config.yaml
num_attention_heads: 3
init_std_qkv: 0.0361
init_std_down: 0.0
optimizer: "muon_variant"
learning_rate: 0.003
weight_decay: 0.17
warmup_steps: 200
batch_tokens: 65536
max_steps: 3330
MLP neurons of a small language model. Each row is named by its layer, matrix (gate and up: input weights; down: output weights) and neuron, and shows model dimensions 64-159. Each number is 128 + 32 x the weight over its row's rms, rounded and kept within 0 to 255. A neuron's up and down rows have the sign that makes its largest values positive.
Before each neuron's rows, "fires after" lists the tokens most often just before its 100 highest values on Wikipedia text that the model never trained on. A number after a token or word is its count.

fires after: " V" 14, "z" 9, "red" 8, "," 8, " Bel" 7, "u" 5
L5.gate132 [175  81  99 125 108 176 129 130 124 149  93 168 169 154 157 111 224  42 137  98 123 107  77 105 151 102 140 146 121 125 165 149 164  46  82 142 143 157 116 193 128 146 146  91 139 111 101 136 132 120 119 107 217 155  77  83 192 167 141 143 132 165 125 119 130 186  80 187 157  69 160  81 132  79  99 165 152 170 126 140  99  68 121  80 149  93 116 167 149 116 121 154 181 143 117 135]
L5.up132 [116 136 172 114 112 133 155 139 134 108  71 111 168 155 126  94 124 105 128 122 152 170  68  98 147 115 145 150 108 127 158 158 139 172  99 129 139 110 111 191 142  89 138 136 100  70 116 111 138 170 149 148 123 107 144 101 203 145  73 113 150  91 115 119 107 194 109 106  80 144 148 150 118  96 132 177 153  58 106 126 189 150 166 138  86  97 133 128  29 190 157 115 133  93 161 128]
L5.down132 [156 100 130  90 148 120 139 120 144 165 133 136 143 126 170 139 126 158 180  63 113  80 110 127  31 145 127 144 145 128 110 150 155 133 103 129 127 139 227 109 181 100 130 123 142 112 101 153 115 136 117 180 135 193 123 162 179  97 108  47 162 141 142 124  63 137 142  98 126  89 101  76  96 155 158 133 155 155 105 166 104 111  42 139 166 208 177 179 115 134 114 115 131 152 109 121]

fires after: "1" 49, "ib" 7, " Dr" 6, ", R" 4
L4.gate48 [131 121  93 117 132 159 130  89 121  95 167 139 177 138  91 142 139  99 164  98 133  62 149 129 130 133 158 117  87 200 202  86 198 110 120 127  84 101 142  61  87 141 132 115 132 109 141 126  76 118 145  92 143  81  97  97 102 153 100  99  94 102 186 109 144 133 121 174 150 133  63 146 132 130 134 160  83 113 144 210  73 168 146 151 112 118  97 154 135 127  88 134 137 114 117 129]
L4.up48 [159  69 102 107 140 168 106 103 125 168 217 116 168 106 100 163  78 118 126 135 161 126  66 141 170 106  95 123 108 148 122 149  66  92 125 136 123 109 160 116 117 118 154  86 132 132 114 163 158 109 103 123 155 113 112 120 119  63 119 117 122 141 153 118 123 106 127 135 121 112 165 147  96  73  46 153  96 173 164 115 178 128  65  94 134 151 135 153 182  91  84  85 103 156 103 157]
L4.down48 [124 133 196 135  96 130 131 186  75 131 124 141  93  58 114 138 129 101 106 160  99 180  70 168 105 109  78  84 121  86 103 142 131 117 186 154 147 185 119 181 120  83 120 189 170 117  91 132 185 137  94 158 123 152 105 170 173 131  58 154 109 142 110 106  84 106 132 113 135 113 137 168 127 173 118 104 135 122 131 113 135 156 160 106 158 117 185 102  52 102 159 186 111 143 178 133]

fires after: "olog" 22, "8" 12, "90" 5, "aur" 5, "port" 4, "88" 4
L2.gate182 [101 141 178 135 172  85 134 103  51  80 181 175  78 179 142 106 144  82 170 143 134 109 163  67  96  83 170  94  96 184 177 100  93 113 140 111 218 155 145  78 121 114 112 144 114  81 125  95 153 135 143 160 153 172 126 126  88 189 108  92 155  85 118 151 102 130 104 198  94 151 135 101 110 126 121 172  96 125  67 153 118 162 118 137 158  78 131 156  78 139 103 134 113  75 157 117]
L2.up182 [ 97 124 127 154 165 104 125 134  89 119 162 168 127 166 207 117 106 183 120 177 171 119 186  45 100  85 155 137 148 179 159 122  95 137 106 155 164 107 119 119 135 140  57 134 111 142  84  64 157 168 115 155 114 128 154 142  51 133 131  84 178 117 139 127 164  89  90 154 137 158 171 149 157 130 130 152  93  91  94 117 111 133 163 131 129  77 112 184 138 196 132 125 176  95 157 134]
L2.down182 [110 148 100 123  92 157 121 146 115 145  55 152  99 136  72 130  94 205  88 120 153 118 112 123 160 128 104 141 132  79  61 133 134 122 152 118  82 101 108 128 162 108  98  93 123 200 111 194  79  81 106 110 101 127  96 142 157 124 139 143 147 137 135  65 125 127 153 120 104 108 159 150 186 139  77  36 153 177 159 122 192 100 103 150 114 148 124  98 171 163 105  83 149 170 134  90]

fires after: "–" 18, " (born " 15, " " 8, " in " 5, " pr" 5
L12.gate143 [171 139 109  93  90 120 126  86 245 114 154 131 184 141 137 212 136  85 106 148 148 109 168 116 114 147 122 110 128  76 112 147 145 136  84 104 154 137 142 161 100 125 116 116 151 155  99 150 125 107 146 212 139 120  97 212 148 165 125 119 136 142 157 130 123 163 155 162 202  96 138  85  69 131  79 125 193 105 126 113 126 116  98 165 158 119 189 112 100 190 148 168 101 105 131 117]
L12.up143 [129 146 144 164 144 143  43  71 122 127 138 140 136 145 137 150 150 149 146 193 186 162 168  82 149  96 136 132 120 146 125 184 121 152 175 157 147 177 136 142 131 111 143 130 162  94 143 103 131 161 154 149  36 117 102 144 171  94 156 133 103 143 111 134 111 174 143 107 147 174 186 157 131  42 106  93 142 132 132 198 159 119 142 111  96 142 113 138 119 169 138 189 170 144 132  88]
L12.down143 [180 138 133 160 142 167 133 153 136 113 134 136 129  68 145 150 134 143 178 109 131 131 170 157 109 126 137 130 114 120 146 187  97 154 106  60 135 180 153 136 111  99 142 157 125 161 163 143 153 136 117 177 194 121 107 157 153  58 172 150 116 119 146 145  74  76  81 122 125 128  71 121 103 147 136 134 162  34 140 102  79 111 103 154 178 149 145 131  92 107 117 117 153 139 117  92]

fires after: "w" 9, "way" 9, " Sh" 9, "re" 9, " ch" 8, "v" 6
L2.gate127 [129 168 100 130  95 131 158 136 172 177  80 106 134  98  90 153 136  75 137 172 129 124 171 142 143  66 111  89 110 106  94 100 156 114 106 105 127 113 160  93  70 112 188 192 122 114 120  98 145 143 110 159 174 104 127 121 109 122 105 118 105  94  84 141 135 127 132 174 147 107  57  86 149 102  81  95 133  32 107 141 153 146 159 151  98 117  97 103 100 152 175 179 103  93 120 136]
L2.up127 [146  81 142 124 110 163 103 123  75 130 152 125 106  98 177 134  76 162 189 115 131 131 161 125 102 122 107 135 107 142 115 178 136 141  99 163  88 127 174 148 162  89  94 152 102 134 120 126 105 127 114 117 128 113 123 186 108  61  80 131 171 169  98 133  93 128 142 144 116 107 111 167 192 126 122 147 206 126 178  49 128 116 136  83  89 142 134 168  47 113 179 143 221 143 100 113]
L2.down127 [224 171  91 117 123 176 160 102 122 145 152 117 141  92  61 114 158 185 114  89 136 195 100 142 103 129  65 150 129 105 125 116 138 167 177  81 151 150 134 122 180 140 152 100 143 145 121 134  97 145 166 100  59 109 130 142 111 129 149  87 154 116 123 124  88  85 156  98  92  84 119  54  75 111 115  85 117 113 117  92 189 110 137 100 186 176 127 145 176 129 102 189 169  94 150 131]

fires after: " s" 24, " S" 21, "S" 6, ", s" 4, "-" 4
L10.gate85 [138 193 100 118 116 111 150 133 100 150  44 135 151 143  85 117 117 200 178 135 120 145 108 161 131 121 191 142 129 182 145 125 139 113  82 108 176 135 119 140 131 126 133 155 140 104 120  51 196  74 126 124 123 139 149 137 178 156 120 131 169  74 118  95 117 133  76  30 145 122 151 133 136  90 130  96  96 106 178 115 123 111 221 123 112 132  59  82 112 159  90 173 104 104 121 118]
L10.up85 [ 76 115 173 119 144 157 132 106 145 100 126 128 134 116 188  76 172 136 128 130 135 129 145 109 104 104 109 142 107 168 134 113  60 189 112 161 122  69 148 156 120 135 114 136  69 116 173  93 128  61 154 137 105  78 145 131 156  45 163 156 157 103  87 168 142 156 110 158 131  76 131 136 128 197 114 134 153  83 124 122 134 142 161 117 125  98 127 166 136  89 102 140  99 223 123 105]
L10.down85 [142 142 112 133 116  90 115  84 131 197 147 113 128 104 101 118 153 195 144 141 104  91 112  56  96 143 169 110 116 137 104 126 124  69 109 124  88 168 152  98 202 114 114  39 127 178  83 172 132 186 117 114 122  98 126  80  82 164 102 158 123 121  59 121 140  97 100 182 119 186 111  81 138 162 140 129  94 177 161 107 147  69 126  90 104  86 101 162  93 163 173  86 131  71  89  91]

fires after: " | " 25, " S" 11, " " 7, " d" 4, "E" 4, " The" 4
L2.gate232 [137 120 102 116 148 146 126 155 119 173  62  97 116 105 128 207  43 107 104 157 155 136 124 182 130 151 121  99 112 155 109 112 125 130  64 108 166 137 126 102 165 146 104 133 163 162 144 115 159 154 128 107 133 128 154 119 202 162 131 111 149  91 116 140 111 156 117 159 121 148 122 104 118 152 148 130 174  84 124 111 137 111 103 190 110 138 134  89 157 117  96 108 119 177 122 121]
L2.up232 [141 140  99  55 139 138 167 106 130 106 111 163  90 164 108 127 158 185 157 147 111 155  51 142 166 118 107  96  57 111  73 115 144 204 134 142  91 130 151 117 114 236  80 140 126 127 122 152 227 131 165 139 134 109 138  98  98 165 110 102 138 186 100 114 109 183 160 161 134  99 186 100 106 115 134 142 158 124  95 140 106  96 116 135 113 105 170 145 124 125 119 124 101 119  80 119]
L2.down232 [180 162  72 119 114 175  89 102 187 112 170  73  96 133 138 156 143  78 142 106 164 164 152 106 137 122 126 183 123 181 102 158 118 150 135 165 122 122 124 150  88 114 183  68  65 116 129 133 140 101  56 149  96 106 114 119 140 188 139 104 189 105 127 136 164 165 128 190  92 102 154  30 138 139 103  80 117 111  84 128 102 154 118  63 138 126 152 146 145 125 130 138 122 109 100 110]

fires after: "ar" 17, "al" 11, " Al" 11, "ian" 9, " Mar" 8, "ag" 5
L8.gate104 [136 134 136 104 122 124 157 125 173 137 116 107 104 100 110 149 110 105 147 102 106 136  72 161 129  69 153 120 115 127  65 146 132 167  73 212 122 145 121 166 165  99 164 113 138 127 131  70 166  92  91 162 123 125 145 115 133 136 175  89  95 190 195 121  99 141  64 159 111 135 112  74 146 129 117 147 135  91  63 110 105 135 193 182 128 105 117 148 124 108 135 136 102 160 152  98]
L8.up104 [151 124 142 136 146 136 187 112 167 147 123 167  94 127 127 163 106 164 127 146 161 127 124  83 182 170 130 132 121 178 145  96 136 146  86 129 122 106 164  97 144 123  94  68 167 120 155 201 140 130 118 157  88 141 151 113  28 150 139 127 116 146 163 142 164 198 119 131 116  78 102 117  82 118 168 128  92 101 134 154 138 107  86 140 122 118 132 129 107 108 136 120 106 129  79 117]
L8.down104 [ 94 173 151 158 150  90 105 145 171 125  97 110 103  85 150 151  81 130 145  92 135  78  38 140 147 105 104  81 113 141 175  50 208 151 157 147 107 112 102 116 130 120 132  86 184 128 123 142  88 109 152  88 159  94 143 137  79 122 132 128 138 142  92 130 132 121 115  95 162 129  78 112 183 152 133 149 105 105 135 135 161 124 116 114 147 107 148 137 150 116 120 150 163  67  56 162]